MLP neurons of a small language model. Each row is named by its layer, matrix (up: input weights) and neuron, and shows model dimensions 0-255. Each number is 500 + 25 x the weight over its row's rms, rounded and kept within 0 to 999. Numbers have three digits each.
After each neuron's rows, "fires after" lists the tokens most often just before its 100 highest values on Wikipedia text that the model never trained on; "fires in" lists the words (lower case) most often at its 100 highest values on Wikipedia text that the model never trained on.

L3.up161:535507502492499547509503481458463517525516546511503562481497536482495497477522523511481469504483459509521481513507506496488517494471530467464510492479491492520501487484493540479491498489472519498491486526512531513497559519478453491485548488538509481549493470518543472485462483508483493487526530516465480504483492514519519468486511507451526541546527539540485485499522486495489509514469487515492499522452492469493532505486514494484470501473469556470476549476486499505532462533506495473500524507507462503481459509462445502505508481496471537561532475523514518517531486493477526502495512484544490465494509495514487480550481528481436519514533509506487509538465513521486505502518508499535481466458499456469490462489512506550476449490523536516449527510505504483480463491550469
fires after: " o", " al", " se", " d", " e"
fires in: "over", "all", "several", "down", "allow"

L3.up103:534479515482539480523505492556500503521491480517496464500468486473506540475476517490526502534512520456525472467514495527515446482506541527486525506544492480564471518526447554464508476489525502496486522496474469528481487502479491494505498490512496471504547492546491472511531517482467525490490514490526523494491473538489467513502524518535487509540483530486503471494500516482540480505501519494504520481499470525499470500490500480552491513484444455506504495500502541527497539536542512491482521525483489516465484529512503447482476541488487498519555445492497464541482486538522532481519481495487487464476502538493510487514466517485519453504561486524491481528454464512475479526509523516506505516524455501492512479533435536473509498486496504521477528481467453520464514504454499
fires after: " W", " th", " w", " Th", "or"
fires in: "this", "world", "war", "well", "will"

L3.up50:526525485465552496501467516534492467465504507516486504501480493520495531495458526532522536510461492513528524442502517494516479530505515466478498507511547474506495488460485527475501485511500486515533498496535520470463528527495527477490504478516468504479535519516494489491475553508494507539512503490547499492541524486519526486495456495523532466511477487489504465444484477494500483459523511460471484495572502528482477542510491503503493518510459545479488491477545504495547519521468535463492455515501514484490496529527491516466508533482502489570490443519495466495505466520531485516474536511496515485467520516453538469461507490533496519448534497497540513479484512470536450525520498485467515516467498472458529520499446492528533470496498484485480527509490492523485514541511517
fires after: " th", " w", " W", " Th", " st"
fires in: "this", "war", "warriors"

L3.up195:514485434457512491545497526557483510442499480485516470537525530495519524481542529538529477465533528512532523476500470522508495496471506474485494515506537504488547488525477487494465498490491492518497537504502506522529529537504483446485501509553547483468491473508516478522505507509465497485494518481524468522505476540495482450503478529514523527503512532494509504519486526486501519454519523504476485492512514513496504483480476537498516507520457498485449487464519499497541499507485485436465529463500496494503483484501523534464459513503558478518509468506461505519495492508529472490531496516494459424542491517507451504498532512534476533468502475471496492502498494528540496474474502524446517519496531494564524509511514508493536474490468459482525534506499457532518477518480489
fires after: " th", " H", " Th", " or", " d", " e"
fires in: "this", "his", "each", "original", "every"

L6.up1023:507522504489505516524511479500486492509521484535499507481483524469531512559529523483505463510534476473502480518529522522503500486484500500478474482492502511492513483478483461454568503538507502493491501476518528479486481490442465467479505491495485485527504462505528506496443484516560487506522529445481564507573511552536502460449545521465516496478472514499499488497447503478511467480504530496507510496459491533523507518501480474509518486486520527526461494450552533498491475481460481528527538497485506486506509520544492502532516468509498538492496483487550520507470485476515486509465525471511529476496535501504527487495546480519544534500491458509480529484512493505495502458464462492506490482434484497454526514513478531485517509513527462474498549473507510482507536515484494
fires after: " w", "ak", "w", "y", " to", " T"
fires in: "won", "yard", "take", "took", "time", "awards"

L8.up262:511533491487557516541539533510498484489485481499514511498460493477516500513508491477538475525506502509506474488461484512477519524494522528493499486489476527526499494497519498488518486494531441507493528484462530536465458523514504471520489476521460518436428451531521482540537484497530557499496481554475497483456487524526498489504470545479500542525526489508493520523497528491498480490516504499494530511467450543505479504519512460481478499524516485512528474502508477525486519491540504502533516498454487535472507457480487538502510494502471515489503504488500476491520506509538500510495482483490502474500494506474512500499526489467525432513516447489490507541494528515520486503427456491550537452421479518478549516520518507516473471484504469517514453489472501504505489490542500
fires after: " w", "ec", " o", " O", " s", "os"
fires in: "won", "second", "other", "someone", "was"

L4.up908:506526468497476464479519490484504477535489472546485513540542485513487495467510499512488513504499515509535476461510489526475467493485509508527535511502497525475499489497500557491478507505479450495488497514459473524503505468522495492521467505478524518453453486508551474471510523498504538477500488517509449494495478533507545512484453499460499514521499530458475530509501546517455489501491512531479540512484510460511485491501518524535522453502449510491482500533483525572534471467548523493499537425476498525499512505503510506496477540527464464478473530481476505503478521477563515474487496510515463541520496506537500527520523505511533476515503526514467511502479517495532497479493520479465482527548490541474521488478489474504449482450462545490524487483505510463539505492478518
fires after: " the", " an", " th", " of", " T", " The"
fires in: "their", "these", "any", "they", "two", "this"

L8.up183:527491512489497477447505531511475497463516501497500496493508506493460501503507517490512532489493505485503485503526514488506523507482537500522540500554531505513494443477512496498494501513487532448511472460487495490514494539492466514540512485479503497505537455529478461467509504448505489492484517519442468460525527554522501460468525493520515464535558508498549446434545527512592518545530488485492520497473530508515474540519477479501476481520505502482468471518502466493469550492475492503490542547498523483538513519529523468518504471528492481519481470467473518489515479498531466515507493485491501494522495517471527512559463509487480490483525481478514469477508472511536488477510486485485531488515518507480523474530498466522489546496474547484480485456516509525482498529486490
fires after: " w", " W", "e", "'"
fires in: "will", "world", "war", "george", "t"

L3.up431:529469501489512491520547481505507554512512497519530505514503464513500447486527507474499524448494522542524490482504506529491464490513446456462484500490530511515498495510507538498519506508521516530495547461497515507519517504496545504506497510522511522492490546504484512510490505492514519514499468453489479425484493505470480497524529486504503535490505511479499493511485498449475509503512524487484494459524483542468476520515551503501487535498524465438501526496502447513525529481479520538468513461421472475471529452498487471551502472490477478518548465477498494453491543521479511491516537500523512518476508497494507505485471464537503511462431496531476545517483514442520463497502505528530473508505492484503495481533498513510520514499503499561510505479485555504496521542510468
fires after: "b", " w", " s", "s", "ub", " un"
fires in: "album", "work", "size", "second", "works", "worked"

L3.up734:511510479477475504514501495533512474469482505510498484493480469499465516556490534480515533478521497492517468523472501502538507497510510457470505539475510496464514531524498477492469508518531519511453513554524503496465534548468520501495488524457496519495476486475478494498456465521489526508495539476502485502485492454492471516470474536526502443508547493528498476488481494463532502527488473473462491507562517500474473518494536482497561481474471487460473501482493508492493479543537496519506525518478517524537464499483536565532509533495522479527476456545493475524487505536442513447497528521442497483522506518528471528484541515519494494491515556464493504480494462494539504474486491502487501484490530514521515462537517517510495496532509442475523511487511530474480517500471529
fires after: " w", "he", ".", " W", " th"
fires in: "when", "where", "which"

L5.up437:506495489496497478457450469471508511531484528487488510504490532522494519509480444490505512544470490491488506449472485501525512520497444571478485506550486471512528526569507499496559533535521454471473480481485506513494464478477501463498518489485490493548512482465456444507505545538519536523531498480512473515535531512534512535474529493502482531539478492476530494496432497501486524459505455455507504530510457538513487502468482485497486508528446535510533463505502457535492535490488497469499519478531501511510518532523553479510511481523500482513452469504498500458511542476472481504494527477488489487503510483501499485515494490487497518493456499518515501501531497494545467501512493491519465495481505529552517477500504510519525523492519493479476526528521538494453506505508502
fires after: "%", "er", "s", " T", "up"
fires in: "were", "of", "had", "team", "with", "german"

L7.up724:523541484518476472480536521445490534522451493535494455448512525455492528504540539520497443479468502528526512490524506512523482475474492531511487501529462541444475486499486503522482484507537465462503494521508523536474534512485523520503507505516493458508548504482508480509533483518467487506503511517493523481517459529541502503520547532525526490497485526492538463455487520497499554479481508482553511477536462489445491497464514532493476520526488441485525464459489514518487524512489507474535526529508454470515476521445528513485477526506489501452495482531476536480504500500506530527497516500519482494530493480454470503530444536509473508508512517511482486493489516513521476530506513498472499541516534484518524502494491505494527479481462524500516470507456509514482476465473507
fires after: "an", " m", "it", "ver", " H", "et"
fires in: "many", "military", "every", "hotel", "my"

L4.up890:534485509512502502521453475463468518524543541472495489477509520449464484474489516538520509518484477490470489491499533537522535475466506475481475525462508529515502522465519539503534488471527513519488551533469480512502470556470503463485514513531504494530497519511500505446480524521506479510496499511518511484481452506484453493503538543511515493487516493470496487503473497481530475518552454515508526509471513525483490535458509467457498478456477503501507518490527498484527506519475463480514516504469491463497494489514524475460554577484490524450515496491503529481476496511490510522505496510468491493511442513513489476568491504492494508464458515514479506514563509519528470519521507539490466523517521481474525507490497512555458477495518483493480495537510562472477493528526503
fires after: "b", "v", " v", "g", "c", "em"
fires in: "album", "level", "regional", "region", "record", "event"

L8.up777:480490490524517544522517473532504475466515468510520521482536497514518510438487481532462481492508513465473510528455496479488502551529525530482484509511514509518508487518480470525518521499526480467536468523529501530477469496508508500483488537478474504485483489542544509492499500522518527478490537518490512507491507491514466541497518523464507498496515494475499488537462495510507448435512507463449480518545512473476494486516483511535532512499428496514531477478510545455512517469502472485536474486482484520501505478537522487475505504485483522523523488529504474494505536463505557479474549492486483503498504481513487521525520476490518488479515545540481468467489490506480481528475511502511475450505475479515488494488487504494471481434506519542498547516514595487442502454510520
fires after: "et", " C", " to", " t", "-", " c"
fires in: "between", "court", "town", "west", "courts"

L4.up243:489481509516513487492499534498508468522495527491505471539493518490507520522505488502505562478503489559531475490528495494477510512479494469472496457463519473557483512509503487506487459540449473465461505538492507512530495531534465526510514491453495517522514486481489489526519446478506552501503502458508490468499527550498515477478523536457504539526523532441516493535483530473507497475502469460490492487479476506538501486505495495502529542554490521456453490505494521476465512517446473513504523527544505544520498494469499473514496502471505537485510499524534484511489491524489481525467526470491496538527452519506514461500457513509502477441479504503529503485508483477498516578476485534517494472525511468497459492461489472522494506507511486493504556489502469509523539475517470
fires after: " l", " s", "b", " b", " n"
fires in: "born", "later", "served", "living", "near"

L5.up222:438530495507481526513522516498479477466499501497535482462519501519462493446472517539535507515468525488459495455520461504459539497545507537505563523514490503495513518499490511495535503502470417462480510522512515526461520492459517468520509477493502513492504468513511497507514495505513487497491469524489493526532502481496460529494458495433540492490503500527504504505509509457475486512498535477489483473493502453496497496504496485505518521534491513464452546513488520482496494512448539511483520472476450477525491484479496457508509477491536506492461490499534499482537497535501459501480493499545517492514519479468492469551461477508440514505497533537466499499543490504498497562496534479522453523522503535543532528492507544504490529525511505508489512526504515550478517479518476
fires after: " m", "ol", " M", "M", "in"
fires in: "more", "following", "many", "follows", "married", "manager"

L4.up11:519555498500529426503498472506480512513517504514493524525527492527564491510531545469507471525482522511498438492523503515524459547490498510496483479473509488481539508497523507511531492475450472522507474525491516497495492485463467511489527525485502507491523502497514504531522520442478512487534454500488514490514485532477495496500470479479503492513518501480527521518462490502483517509497499492497525514492505519495472492524523520541504476469504526532507552528489450513539534513524518548527493498495483486496531480491468510549504461502468456486516508533494440463478495511489482505502484469476511518480469479500484491498494533488490517499453515474544524502502537525489426433488470508508482536468440486508552493533484468459429513486537489490520520545484488527487465511498489
fires after: " the", "g", "ep", " p", " The"
fires in: "they", "these", "against", "republican", "public", "again"

L6.up798:533487516485521490494459507504512532533502514479530487487512496501500564500535521511514505447502506480497532527494499484461533455493486485504504491500475547487511485493485492464513476438509540501507473541517509482507501484496485497452480511515497551485514501481512500454542491437489520489487516522496488463486527514541516506521508551469511522591526513504498512493455496498494499478515498507476527500514480488446469508502535513502509466452461541467497401528512514451482477507528487537487488501505499454558504494524511530515465486481500477488523523491523520483499493506521477541486551486523510491529510501532542488502484522445502507513485504504479501512482533483495504531500528513453501502482504458473486531520486505513487494504556499544504469496520499487488464496483438
fires after: " of", "er", "ing", " on", "ong", "en"
fires in: "the"

L6.up877:535476511467490526470514521471472456494531505490461460476507508493491480463515493524508498465490473525475509513508503518486502471520514472491461507515474533472480556487542508549501513485495521490510485482554503471489487500471462483476519488530537501509511518511498478524505492480471481539505528490519512475492485533511514499528456473475471538554547474497461511470493502512567516491480484495501501485480500483471509493506491509493520484483535484517506490490498550500483516488452460501495500500491499485487542500512496490445465525541483545538542534489506566508524512492507483529467469480470518509514461496499489524530494518475537471515538568542529479505488543497511516439480506548506434503483452497449493485568482492483498483496524496499514501512497510503539479546487502
fires after: "ing", " in", "ed", " on", " to"
fires in: "the", "for", "them"